config = dict(
    d_mlp=1536,
    norm='layernorm',
    norm_place='pre',
    norm_eps=1e-05,
    rope_base=10000.0,
    rope_fraction=0.25,
    attn_scale=0.125,
    bias='all',
    init='normal',
    init_std_o=0.0,
    init_std_down=0.0,
    warmup_steps=200,
    z_loss=0.0001,
    train_tokens=486400000,
)
MLP neurons of a small language model. Each row is named by its layer, matrix (up: input weights) and neuron, and shows model dimensions 128-255. Each number is 128 + 24 x the weight over its row's rms, rounded and kept within 0 to 255. Numbers have three digits each.
A block is one neuron, or neurons of one layer that tend to fire together. After each block is what it responds to, as a language model described it from the Wikipedia text at the highest values.

L8.up63:146115161102154119172153127136148095173186141158109104124115137121115189112098153125122104144143132139088160177131117124145124145108123098138133104117122143109072145117099138152097159142163183118162150115103159099140086135129147144115152085160159127182171149135114106133097161110144130137132109108129110144150146138148116089125153149107159109104131111153120167089132119154130126152112
L8.up161:088152141091089146115119131087152105111129122103172153138111131140139141124103129144117133143138162118150124160170123140120083132118131097173129158131147120139102100122128158097121160129117195131112165150092143135110100134130149158102101142141126129128131147120169121134141169115175149153140150147131147120152114162147174102081078114134100123114146119142158149139075155090151083146117
L8.up405:144119137088159122132165132120111092165127107140109120126097126126132129122150175075118123085103149090112081140153089121149145138121122100178141097140083125133135124164114152075114113128110139133149119127087111106100159123145133155090082123161074139147101146132116109124143066122110146117114117138116098087134157150086124110204121070116116140159091114142140101085151150142116109115108
L8.up622:100114132134151103113132145123166123150146135137089150129091147143122121133155116119144091131087108159128111156132160152115121160129142100086107127144087127112176150142113094134122107094131164154086136126113143122157102107143165101129124099147077121128133128127147066115130143138090140122103141131159115139130060109128138145128138182135146081152168151124084122101142136159143156146094
L8.up989:152151103112150147107159136117130119177126134172148159115167153145098177122137167115113103110085170111134105151126108140111156134139144129116144133102098173098136086122112134144095151096116157150125109103141118109156147138122122115130140125089113099171074167128187149125150128107148092127132114131157166146115114102154137122148127113127094108135091136119135164095131169141072123160115
L8.up1045:134099122134124132105153109141153120156165129117148112102093141106122148105141114096189131146141175101088102158117101101136102126159108087141149122137100165151112104160145141112140173126125147140099123093109151102123101092131116101100107152127108140146121121164164121132168108049161150119131150148119167169171162118163102116129130108083158158120117085107120100105152113154131185144145
L8.up1417:127144137130094143152113088162134078145165149109136152145128099127088131158128110132106129102141117128139096178116117112128142123134144073149118092124133081144111121127127127114128130180151164143142136156136165107110103163102138095079119157137143144130155140145129151113118104116123161111124137138131144102109125157118099118142113118144136113169145142125081131118160179141151173161114
L8.up1478:144127171141097121083140107103102136159124157117103136165139105099134180125085117111072142104145100181116176154129122106095138086151117099105156123131113159144141129085165129154123138108146146102118115133148143064158089115180141122085142143088155136113161217115136133130119144142128121176106128104142125115139116110143145118151075102159146109137141139141123113101115128137098122122120
Responds to: Tokens just before a stated role or rank: biography verbs like elected, appointed, served as, and digits in chart positions, money or distances (No. 16, £5.69).

L6.up373:112150113098124122107128094129100136139128133117117128119093077116100117172136110144180141139153097113140131093195107126156138135101075111153127146167146120164094107146113133135162131159141115118087129100128123111108111114144157157098117083162147107097147129134124139089110115156156154157140160142124090109120146131167159143160092150167147130136068114114114081153124128086168123137142
L6.up383:137139110116109132132138078136169151172180115156122166125136112128121164100133087130201166123116190142114134140139121159173140128138135117111161108128078089101148154128136104134160105130138163154118121156127192081116167113083099118110128127124132116110142141119120140119084184146118125130111121122170134170070118117156151136136133149134137124119128159109144112102147128093119134134141
Responds to: Forms of "be" (was, is, were, been) right after a sentence's subject noun or pronoun, as in "The race was held"; also "angu" inside "languages" after "l".

L8.up123:113131145155151115141118106151143134139098158130107110155093083115153130128097083158156131092115102111129080117131062131116168131154142147097104137144149158149165105119139101147156104085093197113157135072112124129146149133165125123157102125155075122132121137150129160113144129149151167144136119162122107143162119078088095107164192140176109120147155130139119116118146152116088158157139
L8.up275:151146115102122116179118133128088124141122129156149128152111140112091124150114075157133121113164124155105126144118134134117126140105138149122100135163141132086145144140142106156139100182130117088103112174133102092137146146109186110133095133172121122144138136165100150145126119110150128108165090142149100149153130164121133129160136172154138142075126118154135151123146136107136143109122
L8.up620:172144139144126126132158094127146083159130149128120138109078139147101130154103100161145087114098153133123140120112134116129150150128131136154145112162177137150123107102150115100120108150119169116095118180061130122090122132097129110133168108146123128129116156113114116145127134098101121083142156130129164147115101159097107155133091154118121105113145142147103163118139114132138145124099
L8.up776:126126139146130130112164121134120099110100137116142105140149115129121164095125110116092129132127112127121155110076129147141129166100094160142114142138185153090086083140144132143130131188161106096121133126122132116087199126106157162112150134131154118121161088121145130133132143146156106082118146130144143164073087131121115155146163159105128097124143097129106141106112110094099156096142
L8.up1019:128145116086136147120139129087134105124129132124117103146121089121098116154148068114127103111146131172130120136132142137145169148081095133100111150138145151114174099146113121155122067108126099080131167104091131148128137138117150124107119128114132096161110168124157157123130131119118142126151148174136129115132112165129120135118111159113156080090141128137115170137147118148104159089101
L8.up1268:135121164141131184136113119130120133127165145126216116128106105098099120120121112138196084132113164086078136114158127151151153118096127127094147135135115151136106131111148109178130115149147126146125156112152129135152152130104146128134189133108139163085103079086156155097160080115152123099088122110098143131102137136141133110165119128198153126159118122163155110124107103167088104159070
L8.up1346:117173083128134113167146076128138112109124128162107103120109070086075109117134141066164147110125097134131121136141105123134096095129119120126130151087148097119140121145140119144146125125102113102142088107113129119158144100132102111138126132146129126113107178138160168135167174112093128135093092127130139132134094158129120125089115154103151134107136178131167125135171129112116118106103
L8.up1361:110112140139121118123126148115142152105095136153151161146138133130136108104121131111109112128119127120083119102137144133151117123134130093118070112183092088166137088145144105149125132119130126121094109144181085130152152147074131156150078141116147130123123099146152126132089139118089102089114169136149118121137090123125152123127154143162144134153101137127095121122146139151136120118119
Responds to: Final pieces of adjectives or modifiers just before their head noun, such as president-ial election, Patriot-ic War and colon-ial architecture, often in spans of time like for several years or 18 months.

L2.up242:140133165100103158148059118161195152121122126132108132129166110100179147116112155123145155145101113081070113141085136126153136104092127189147142145103106135149121131152100118124121151140113140140121132132133132112101103146154147147131100117139121159083090122126117141164118126120109179143128129118087099139124116096097089121120138168117086137149141118132112112131109134134109111122132
L2.up1131:110137119132097139164107106125181147136120118116128144111148153114123116129103109140164136097146115137122106106111114126139137147130100128105160072125182136167127145125166132148174149097110106153110130081136099088111127099111099107170140120119146127112105117150144121130109122125130132078088167097118110154124131163109112140124129198136086121152097145108104091127080119100133100119141
L2.up1318:157164136109185133123127123111155164123142125071118113119141128124174151154115140098115181179144146116123158119143121145104126102130091135119130112103132131141115113109110147140133135128166089163120095155118120116127104125155137139133098041131108128120116107158090134168107132126147086137148121137141144180099134102126119145104163108107116146145089118145164113144094109138125122116145
L2.up1338:125157152115043129100145137122140101159117131122143169122137137094160127148110166131114148097117083148142121079098116131135159125164144143147130099177092177147124100144161101150145073168124107160147107132103082076132095115184106088112087111120132148145134131107122116143127139128106146132089136126138115135134146119143123118106126110112088125115119142083116128174094106120130171090142
Responds to: The word "as" in roles and descriptions (Lanter as Roman, eighteen months as a Marine, "as addictive"), plus capital A/As/La word-starts at paragraph or name beginnings.

L6.up848:110150113112133157090155132108099136139150185130134107162126094129149120107083126111119167138152157164113169159162148145159130100119163121136171104106148117132132111113133112164116158130111113135129122165142136144136141149098135152136159151135177104133186127113109175149085128136113128133086109102134120121128173139100111102133165146110104148136086134146127133105096122131100134117148
L6.up871:131150126162116129140147144114182133147131120122161119095097102136142153098114128152144126132124135106085147152111123150153091156135098121106135127128159109141112142108110141105117154125106149138123121146091143136149139145073140083087194108118100139081090156146135118152168110126122121087139144129122121102144128127120151107113181150120133155129093106049147110149118092133095087129132
Responds to: A standalone " st" piece starting a split word such as stone, step, star or stock, plus weaker middle fragments of other split words (incl-us-ive, agre-ement).

L2.up333:160131125111110118139165104133108118107116120095157094141133142077124106188108141084147178122147099131134172120122135121157136131129110063126140130153067170096143156072115116135131154136141158158130126084107138139107142128138106118165154148111148151134139148152136139131140139141140161125151138173152073126144097109130160136149150163158137157110161098190144151106123147169110146128116
L2.up583:099184137110104132112117119145076129089132081118117091114128136141137116216112152146157129148104166127134088132140143108123113122113130085123143173148106144135128165099109119118119121125141139079096113110147126121123108153136159153183122165104144137109105141124112126133145102135148159095093155158140105087150116144128125119139144167157118153142100132150166124149133118171117159145089
L2.up593:104102115155118130110138117114094100117135096126131116127147100129173142162116138195155136132178100087111115113145154129128145107102097131112100135111129131084156152134128134126155163130105157086127097094116139120142102095121173098104134137143134176146104149128163135114103142120116133154118133145101101118112114115099119080109118163128082116118143129152166150127159098140112139154107
L2.up1530:115125150133087111150114084158097125115092102087163077140167095124180125164126137150136127147125096099146107103121151096118123114121142148138132169107095089110176118099127124106090189171140104090138160132129110130093151110139152108145144095164138135092138143126119093134137148114146148142130132127135083100137108117141144073120141100130141135150183146162118151159118154169110166137087
Responds to: Possessive markers before a noun, such as 's, its, his, their, her, strongest for His/Her opening a paragraph; also er pieces inside words (Herzog, Sherman).

L6.up308:097154123106174133119134111117158119153134112154117151126139113145132159109135148181155127119157154138134106161108106125127097102130116199122155133124131167132124093131156151123138176117145105132119149129115123132136143159112136125091078151149151089157146158097164101118142143123103143092130141182130102114144115132154108136088119151151092124112118119187136136089145134095118153133114
L6.up523:109119142160119155110095174164107100170131157146084150075136094105081131117138149170179119098144134112112128105158111156104096176139119170135134135137150140118104101101108112187144150102141072115133141091110136126097139115148143083134142175133157101126086124098100086062135137154122144120110158164110129167130133112148097110097134163132149139118140105157143149109121103109124127120156
Responds to: Plural suffix tokens ending a noun (s, es, ations, ers, ities), often split words like challeng-es, tre-es, chur-ches, before commas or of.

L2.up5:170145135104171129138104146137137131116069122138103088125125146142144147138069134145135147154116076135149092148156149155120105150121118115133176114134124114126138141136108152090155150150122143118126126148129137127098082164175098146140155148102148143143118074125148160115159100072140148162069155160091112119145140117154128085107144154114127111134130129110100130158110104098203167138177
L2.up892:147122126098112152101128104126084110119108116113127142152153125149167136102095127102149159113174141158107101163153134133095120127106137072181136150140103134148140168102135133141149109140152105126150130103100148187158164150113107156147161111113116108145114117073104151127157125126092110122145171132115133125096132143163142131137129154088092097154144118145100127116119105111108111118121
L2.up1202:166095112116127125139129101119050069146106068138109083128128134135162130160141143097113183117156163148129107125121142137075160154138141080114110142122133127111138162110103161174183084145126138125118177132134144132128141159071116169169142104105143147140178099145116138115114206122152135087128122094118140141078125146139176129132130112099148092113160118176138166095129115147110148163121
L2.up1527:119139150105113133082135096102150090144069117114124115153105129140140168141108124145113142113168153138144135113148113104145117148132102101107109111120121185166099100122112117116119130123141119160152133108130071059139118129141153104107129151199137164148170118111146124140141114066142148113128165159115155155122124090121098118104123135136131142171130110133158168106162093136113102161137
Responds to: Opening quote marks (", ', “) that begin a quoted passage after verbs like argued that or stated; also word-initial pieces after headings or table cells, such as E in Entrance, or ===.

L8.up295:103122105136166144141139116152136104101104116079106107108122176146132165121103135138165082113154121126119112151137128108087131119129095090149114089149102122109153102126147168081137115119084114083146084132145139139126160128124169147127140129145149109132140116162173121145127130096121121091108120134160121091127120102103121128109116119171126148110159076106106150161112129160145119145151
L8.up377:133160113166140121114129097144149135106157138106128121155142130113158094125140091133169160119154171119139113103111096121181108114136172107121091138151111128143139085138131139129118106112112153137135137112117127151102111115138148111132094130151175138130141086096141162123087159136145142126108142113123149128126150146135096141118128100115126087148075133126166134143151145141138094127125
L8.up635:107129127101141110068088118137102115114133139116140094122141153114120104139132138126130102086097144106150142162141104117121137128139146131116132118139135176131131143086090135139127109084142124156142095144108130156122134168159176134142143119159176105117170100099130138144120114113108133148091103123159153136147091120087101106114137113125160104103121142159081086161166140141170097092147
L8.up948:131171130141108089128149139116112076154120113130087113112124137102151103099144108137086115149126097130089121168107139110123130138130135122166100166111085140124145136144107099137162107106097142098144082132129175157115104062131143193098114158155139112158151112149102120131082105137137182118112132123101083105117142111161147156134124129121117126130121140100122144150120134133099094119151
L8.up967:166160131157123100113118084114118129149131146157107140117144157138134137085088109113131120125104099112164148147162117130170125076102153113084122145092170148094089130078188139106096137099106125133121123100138122133142126163108150139112109147080121074104143144115149169150124098101108120154116150164108146120103127115130121166131116093126116137126129109153104109163100111152098132107155
L8.up971:161049135152153150080110067129158125187115136131122111128114153142150127101127115167121131123136124153153103140099113100143122155136125121117110140137146136132161165117110136128129160102132065131124137119072157130110057164148117167094122089126156169124153148099121148135139109117119187145142130088123147122083119121184104116153137147147112096124133119124157170154109075119125145117135
L8.up1230:116080143114158140117141146151110161135156109131112112101110123171115120098118120119120126121134089119131166131156170107150135125106141134103096128131109155118109127136162172087130100112138136124150174142059111131109130130131175123126134131189137124105173122133166160114125118108126170180136116073133145085140139082118140112118128110201128161127108170129144138159115092087111121129138
L8.up1524:134152145111156125139156085097106099084105156113137115135132094088167125122090139106082118127172116119105123156159140112180125101095166082135099150120163150076104152135130118095106057107115134124159137093158074144126136091138176066148146102189154125161125132146109112146141137134159106159113118147134145143104129106150130166113119135152128157102167105124123127125129171092158133115129
Responds to: Fires on the indefinite article "a" after a verb or "only/just" in quantity phrases (paid a heavy price, sold a million), also word-initial "a"/"A" fragments (authors, Audience).

L2.up60:162151123110166140122110174130168119135151124142108158148085089127133168151144153158116139099088142126134150128102113145126143168133134137156137153093158116112104123137136101124066129172136166097148149140118124167146116106140160130109115102121140064150116113097167131126129133148113105103154161145153084103099131164138137099115129126127124137183107137134163147097120091106135083073088
L2.up131:097163097134100090162144161134087126130128104112137088089136148157099134085131099105168121135110122145157110168109106168160134157125136121127135079135138134143072105155128124096120119131135125120136152159076107116174160134139144139136131173132139081133109116104159101121145128109117115110139156116152093106168137129137119148149108130139134151108121154123153108101112146142098137122125
L2.up428:119131108093129140127145123119111110141143138126150122135112095089169123115128166079117094123131121133166129119108124135104159110148153070134126158144143092160139150125139080142087088112138175129081113124070093090102092102127132128168111128108127108169121130145152092140118108133156165128101150116156133133136149090155164107110144109154128156087136136123100106101120049122188150093121
L2.up634:080167134123138116109125137132166123095135074159112118135121131124131151139144134099133161139168111103125152144180114074166155122085172166109145103143147160169069070095174141109103151126069118159105086156151149145108119112145140130125135124165112121127146111094094108134135156142099134105083128131144105133089157127157148200122166077127121109174131132110106088114170103143105140136168
Responds to: Words that introduce a subject's role or status, chiefly "as" after "served" or "known", and "was appointed", "became", "is"; also stray table tokens.

L2.up273:115129189110165156064163066130099150114101145128127103094113138126130102118129152090141080113111112096116129126122128127129108148120113095099096112131116113125177107156181130132134155131109103144108148110105129127111125140172126100116080143099122165155107093130154105126076121144141106101176119125169132168143116116115132114144108173155138110177149192100131128137116143146154188132096
L2.up611:150094145106147100127143119156113093131149116074128087123184126126120109131120141140103115194155144154130147114129126150185131103115133131077133120137121128144087126145096132090123159124158133129173123118166148161144138158097137160110139139092119145110121081129128118106147115143143139113087142139132159129158102131077134136139120115121091175108118129136094092141104084136122118145142
L2.up958:164132141124151112152166130138160142129142131100113116101151145144123144130134156189152119080112169138118117189102148105087095138124120127151141133112147111118168128114136105134127151147132138094159107138125125135104189122115117101113142115116111130150100136117167151100175130154141155116142127080139126144129156119107099114081115141128134094173097111106115089107127111104104119105113
L2.up978:116099141144118118122155130099109147059153110104120086114131141126131128112102147142151129088105136108117127127102148122149084155100110111073150148104139150134155125137104133106125129136117169129160138137170130118133114114154132118143087151159097114123130122103123122091114135171125137120121143115118186114194080132099153108104101104115154156155154119094125132139151148138108126120151
Responds to: Inner or suffix word pieces that continue a longer word, especially adjective endings like -ical, -ous, -ative, and the "er" in Azerbaijan/Azerbaijani.

L8.up50:159107114144169138131089123108149167052113109148101134139106142136100155117145124128089127116118099098105099125115131137135129149125147131170090114094133109135106140143120109124133111212129109136148112080093154124136142116155177150127104128129109115093136070172160140129152154109125140149130169133158120120137149154153130120124136088090107124145104138096128100150144105126123141114106
L8.up156:120126119164105162135134144120154150126141145139067121169124089095188132128110129134113116108150168183094099150152119134197145102142124110095159160146157163122087133188084119143127172149108144079098130119148135139140128149104124139086138093175151112125097105149144104142136119116126087097136119088133112146126100135114114158146130093134109101118095116134094077144110160101129115102152
L8.up196:151136128157109164103170097126150120135143125175137124137110112142116165107157124139124104125148159104129094107121091111167111116174159155123147155124149167104096131156125159117154137158178139103134125135160148118109154152125099136169129128147133184092158116103092128076090176137126102134146104105163109142126127137160140131108153110098123065098131117137118122137109140123132107141151
L8.up237:117112122143136119106143106142141111074092128135148096112085104156115185122091102157143142124100119141112119213110093142144096163175179145195141138165120094109115103154131126127140116139172117132131137126143072113157126125092126130147127150132135144122144076081152106101091133128127123132136110120159134134155150115127133127147150102106082089092119128117155118127100125121148139138116
L8.up238:141128116124145119092108180104135139104147180167121143154123137124117128146100050151094123140128120156107104139155132156136135162126141121139158115091115094135102108186131154142104071159129129135107157133144122110104133109152131180095117131132101123144123117126177157122116184099159119147127111114098122124113164121167127119122150098109113166090171109141124107152157120147150137115113
L8.up1063:123096111059145164171110139136177149130123121184112120118123136166142107115112084136197150157102154149136175151121115125096144085068145125143135135128081119125141113132136131133110162153120126137150117115156128107129139135131170122107131145140129096132140156104127128115071108101126114119128156167085140147128149127158133111104149121138077118151155101104144112144122113130107135118116
L8.up1075:104155140146103152121160145124125118119120083141120161138130112131116166124100091121119112102137090121142146145174125104102086116101138131186150137153109096190155117127182113118105158163155151133108153125166080165099160160093129139115129102116126118126149070146146131128113133127162085162117098138156156147080118141103106110136154115139120112098110116140121134125115119109127141100077
L8.up1164:100140125185160123138098136182118109143120172151122106140124094152139181094116087152125173146152135123185144143143105126149158152170148122140126110152165102150086116124109093161146121145140165137112112118145146137174105173121150114120080134149126164119127111110164112089099129115160142114152103163173117145129148113130139135148145087159089105144152083095150100147119174156118119158089
Responds to: Infinitival to, modals, and negation that directly precede a bare verb, as in thought to have, seems to be, would spin, did not score.

L6.up265:149134128141136091095117085120093140132148105150181125116123155117122153111137156151112142096141141105176125111130108114129129121090104125126110116125124120118140103134152128140123145112178139130078130152125162155107124122161131118149116143112125106102114154104121133128122110084139129158086129145123117138119126089165145144164153133128128150143159128112147170091122117113110144139160
L6.up916:113191111116131109151140059106096164159157118153156105160150121156111136120111159112190132102112186104154107100140113142122111132120170117149167108116146096127118133130128154130148099157131175125133141163149117108118137120102138153124122105116120097087125148164154182139135175156137119123160108170175114093108179136114135142152117099160148108136169097160138149079156122111112164136143
Responds to: Verb or auxiliary starting the predicate right after a person subject, mostly was, be, being, 's, in biographies and plot summaries (he was, pretends to be, after being); also verb endings like -ing, -ed.

L8.up2:104160189107098133123162127141090142130129091139144114125131138117121187127122050099139169149160082151129130119153110090131092102110167118136119175125138133092155110138160127133149113126118166125125107128155163149097136105148128149106116135131141112096148128147170135108090158091103118130106118132163140163122153131148139134159119105128104107148144116134119180151141107142165143134121
L8.up86:165115132168104137118154110125106094099125140068117185114113101132137128094101112081163173085156144136164132142137147130135123118136138158106116129142121142140103147106123097161120104128129168159095141101086150104120137123145142134146114135112150116139130085158144120130131117132116135144079096131164106157109153104132130136106116134155132117113082132130101156122127121144154162115104
L8.up263:108106121124147119064127117144099124114096126086131129112126117143128176124090159172114139126146126112172158086127113134141200115117113119148158158184142146131116124139081157140159114130158169145134153109171159102131157081139135114123121149142160143086154080132134120098154127099152090115118115107045126127153135099097101129115122101143157103138145118124157148129108167166081105151133
L8.up894:141146107137145108113119116147096117120120093146146121135106131137166100094104082158105100116103096200107116110131111118136099111141162108122121125152121101122126118112120153109167110078122112184110111105112175128142129122108146113140127106130124107075082156111151155131079152090123131130136072143098155127125160124102148106128095135126162111142131079137124163156110153118123107157120
L8.up926:137101136091147131127175113154145091156137093096092133153117163084125157101128131142127168100108087131150077144153144154115127120125098132157103111133114146150123142126143132111100146141103093130140164094142146117134155172137120150088147134121162114113137107187098121087095149092148126115120129157132139063113112106149114103114135151124085134156114110096199114132149145090137121136095
L8.up1110:068107114092138128091122131133103107149112115139126139141136108076147139130125104140130156099174151175146111133120091167136118118091095138106156116128102122108115140124122199114159125133101120133124131143157151107144129147130102125144074117104151106083128095112165136128163120118130111141141112142098101132158109119148104105111091191170106142151152109202129116160098131150160125164125
L8.up1272:115144128149113141118127125144133130167087112084093130166121134150127109137113137129160208105155103124122123093163109142126119147124121131137147097149124132126108117079135142125135126111164110146099126079146105144125132130134110112142136110095136151063131102106091096093127126084141108117116124164106129127097153126115163122103113181077120113135127108183131148149115115114130138156077
L8.up1437:148154120096143098110096094156110117192149101117131102172114159110162129146141102094144110122091106156183151136146155060119122147134155142143111143134134144129104116113137104114144066135161103158114122114132147134114115134122111152120138088092156068080172136137125141163109155154129146096137127137127131130131113119135124132088143146115104135116119170159150134126141130123118144151113
Responds to: Opening quote marks mid-sentence that start a quoted phrase, nickname, or title, e.g. calling it "inept, described them as "addictive, Curtis "Super Fly"; also weakly plural endings such as -s, -ers, -les.

L6.up68:089126071137142103098103157119132119121127166168119129147134134136130129133147143147146130115171135085160107082142144147123137114145138135163105117069166095085131122139125134142126111136147141119133136151140114110134065155124128139120148115103134107169140117127117091070108126115145115121167132112145128176106151125117140140130138100153112121086120145124090110155127146126103081142114
L6.up1070:196147109123102112148081149143140170136152132150061102163132130082143109122155106135092130106111169139126138165160118096128095124118140100156117192131136141143144114119149105099118121134118147143098101126137189118149119162135117091129139084137139117101072111155112155146177114130143119141091105131158142105108073119112110155133104074159116125053140128121069115105131138116141076105101
Responds to: The word "to" introducing an infinitive verb after a verb or noun (asked to abandon, ceased to exist, contract to succeed), plus occasional modals like could/can.

L8.up77:126135124139112101119107151081156113081113142148147087139121165092127151165097113107070153110156132146094136129146163108149126145146097130103153145157144122130096128100109087141131126140153165109163118114127148098147111152117105106081121147129121126121124119110109094140175137122135124134172142112103113093160116124079110128145135117150163122138149106155100156126155143116103121086146
L8.up189:122121100157123164106124074123143135130148118145141143125121094120072157116143126189139125144174118148138132184120149087087131144115172137135136139105121109149108110141103101179110135131138151180183066123092155121132166119080140130160102105149140105102057178158115135134192114135076141116172127187130155144125090101161141115122086121090141145168092122131136139131110110103106116101106
L8.up247:127139157132133155141082094121114083118136079128100132176132115102125139092118124122092125145126144107127110127157149123135131122115141138132101165110104123117129129107128098153130092179143152123115142085152126151121106123119135105098087094126160130133125133085131147124120077127090118093148130129089185114171097067117130145099129134120145154105144157108100095137124125086144139085084
L8.up444:102163140071144106162121116147179096124154128136085152121125110158138114119183113101137122109152120156133126125114119137206126131078118142130113127097087106134119161118114119104113117169158116148150146136162132109113112123105123147122111136082143115144076122147129124158122158096083178131139121146135128098159148117159118119168130146112093126115106143104113108166136140112140124104077
L8.up547:137097184126117132144123128160190112112201173126124151180119169128121131143151116158142147087102135142128143125079133091126105162073124117165127156175106139134109133134086114120099114124136143109170159117158160108127171135114151062122113144154131077145139114103099155119105098127118118150138158149095149116105124098160145156112120152105075156141153147098108120137139119090118147165114
L8.up1136:139148173166093119109137120120133137138135156112149147149137161128153162137101129148163127116078152091147107153132154136104122116093131117139139147106093104142166141068087052147093114134168144095127167153046132137104141178098170129124089169124139164133089155166158168135127155123088159121150134122103118125160127081116076120164130156112117107183112139129106154112166129105111172121127
L8.up1250:129119138144135173146099113119166176135116136093120113177143131129096133143135083128109139149144139131101143129067150088137124145132116132119114137126139147148147152132103086189127137160161158110134120086111078119143115125110161126121094144125143136108112125091148135138112136102090143103160134115134129146114143119154122102084072167114116170156171137133137111141161106102137128117050
L8.up1335:152157104141099153112128081136173109098190127122133110149119136122133129148133109126117093114128113118132138115162144124098166086146112153116135133092135137110168135123095137150124158145155178051159108123151159125132092095101176115141120180106148142137133134143130104111132157111094124089114128159109173065118119116137134077143128131117135148117177128117120131121123072150115134093115
Responds to: Determiners, possessives, ordinals and score digits that begin a phrase naming a game, round or occasion, mostly in sports biographies, e.g. his first, 2–2 draw, second round.

L2.up74:105129110062139163146101100119078094135119106168146113130087138155111130132147093135135195123147115092130121119120142134142112130163123138121172124147153105140095129137148091153119139139119125190130123178113144153133118110132146168111145164149116087123123153182138205123114164138086136114156094108131131122142169133107127100096126160103107113129158111189114126092092072090122121119170
L2.up832:121115127156122109118160112138108154137106096192118156130145095151120106161094114118091145125147136083096079115121148124142145181156207127085111158176145131142144125139120152119120133108126140114121111149135087141120140085132127097163137148096125132106114133171115141135136128144124153103161129104124163137115153136128149168144112100104152123126122136114126121117088122092111155139143
L2.up1063:131102113127084120047137144115119116163121141131141157144153129134150113107132107155147158127156154145141151128117119178134140145151118121117133146127170148139133149129137162113081140123113109135103140178158126141157151161158117172107131143171125148158122104151111178153090134172141170146154147095113124119116133142100132196136126134117090084104137136170138082133141116150112176113179
L2.up1502:144147085111159101121131159149157131145134124149145140116151114087159107157144119111114140162084098127116092088117098170120127156137135139097097115097136124150142115101143144103142095147128170150094122155123162104146159111128122141123145137128162145068146154114106133129156112169151140119122096113114117135173120143068121143103130096115166146107124082128103152113136131115112152121139
Responds to: Word-initial St/st pieces that start a longer word, often capitalized in titles or names: Studies, Star, Strike, stone, stars, plus .S in U.S.

L6.up1011:106132121132130136095116137121122132118101140097098102101144124071118133137097143164079085152121125154076154099082122140123099084076085163099126132114157175132163141148141144122108121118103153103091120093122140171203117153124120116132136171099119109149106092114124129170141147123152131083121152142111145101102129126117128143142078117132160152119156150133129128105102084116070155130113
L6.up1136:142135108177120140142154146085120129130150175082151115128125111096107074123132127143114093159154158178102083131121145137182112143113091133128125160114174141167136152118122124165151105166124134094133084123129147135108143154137121137108119135099154087135142095131126153143087136153095152107083173120132105132123058131106140150165142120136122079100144154120097111130121082113119165112101
Responds to: Final word-pieces that finish an adjective in front of a noun, such as Cultural Affairs, Geographic range, Dramatic Art, and the modifier "other" in phrases like several other countries.

L8.up597:146138095175138116137090067132123112149119133133101116143109139172142151112151122097155135143148136116106126132109109117092118126120106142158125101121129072155118115104140161076155150128122129126104143099101150125115118096123108106113102133124159131141122128134100128062100088138097157150112127107120126074110124110132129106132150127153109152148120127150180144147087146126116125137155
L8.up671:146081146082118177110104144111148154123094152112158135151128108078136122137131142123114143158146138088129134152113117144095159103122120112140129147153126153138125138107142142082140102171105139085101144117140109127139152095087156095132086143110149168145137110104085133145160162112163157126085160103108103147142143127137128159159088118155109106160144159078113155146150131152073133101132
L8.up755:123147133143099075147154156138141151138148107145096119155092176126131099140155151141166133085120143124128099141145130158169142159112158145096158138117144149146138152146181089151116164150119173117095146125131076110115084135137141116112118132146120118084104110153121156152119117152154117160148157079135135136151130112135133132163129129135155128098141111122107131091107122090136111134164
L8.up756:122134124097134115119127165085127130117181121165129117147135116126153109131132150126145152108147109133146161150097129149141127142121128093151120119154136148153091179130127131156131143136131082136117140128176100070093141154100146106081147145141118097141142112101155124118143143118122140128119089126165134129149162149134129119097110159141094130138176121141155182135163132106154156126157
L8.up1034:089158132127121110133166141122154157134155160092072127149153131163122148136135129123133160117135126102128098129109084154097153139127119133065124114133122116152124141111138169117154112084124145094077119148110083101143140087112116107173119162128137148147098103128152094120126126161187113102154149120168125107100154139143089144139150127124151117151103148122101144137109114129099111128171
L8.up1157:148104137126111132095122146151141127142143143139109131150138119123158114119114137151167134112194147133156120143162098171163092142097141133117094139104117122145097165078120107131097111155153125085098122135129105147125133124123123098107104148088168133123097155162168117130125136163124156162166094064111099142105125137126096137135126173106164121173160130158150122164084127111114172099161
L8.up1369:141156101116117117109101104128150103123092124147127168166138080107127102116107153127139155162156118159112145119142111178112120131104138123124108078124122192156125138086096127108118104141105078138140139089097124128154128099114134133100140123117137099127141128139150143157137127117142119127145105136098191119159144107157078110120126101133095133128144117152158128150110144102163126100116
L8.up1463:107116128100145116119133130156149151130153099149129054146139144123131163146133138151152136117113142106132168117143143108106106130128161147107142118085100168177134149101163190104125083082152104107094139081089076136161106119131135183145125115132159131109132111119147133121132102061102135107111092151084104096081125129120115096137125126129152118119153096073135133135104146162111124108129
Responds to: First-piece tokens p, P, st, St that begin a longer word split into pieces, such as st|reaming, p|aper, St|atistics, st|ore.

L2.up318:108124138117105162085116139104179131101126124149144093136090136127198171127131070145115132096135129129150120145149115131122107127127128103126133137119130149111118109127135146143143129154155169110101117072163124135224148156124144092091101127136151098134104067120170144118117116110147150170150127138093147128146104134155159111104162109125102115128101105113128119100131138125133114129093
L2.up664:115113123121116172098153121101116111095128174106130147143141086151172153122095139097170153113128146130153103135120099126164100122145136089128153111157135140105130118172153152166096131123123117122107155112151138121145109088096155123129114152146141126134136125111156134118115161096191123132148094147137116149118104123118136119184138063110112127158134069133143125122113130137060131112150
L2.up803:139134122097160121179137161090125117126140110140144104119113150175150171090134125112165129166119115127099106145110120133109129153095130145158112105142126109092205114142143146083127124121174139134113109090159110108143130131128104077124135117123135201151140138085179158129092116087101160113115138117123151083142102112167115119158179160133116109155128148144121111170110117085131110115115
L2.up932:112147130163141151177136124128148175125124111123151154097118166113139163181102173096119165158138135123137139118138134084173137121179095122091054128103126100080141115122158170108113137141133109124094158117169122154140141073131149118166103116126121118119133116136140138108053122141153155110123134128136098143139122139118133138140117108164120128108135117134163097119110180118113137150098
Responds to: The word to after a verb (continued to, shipped to, allowed to) or opening a purpose phrase or title (To streamline), plus modals would, could, can.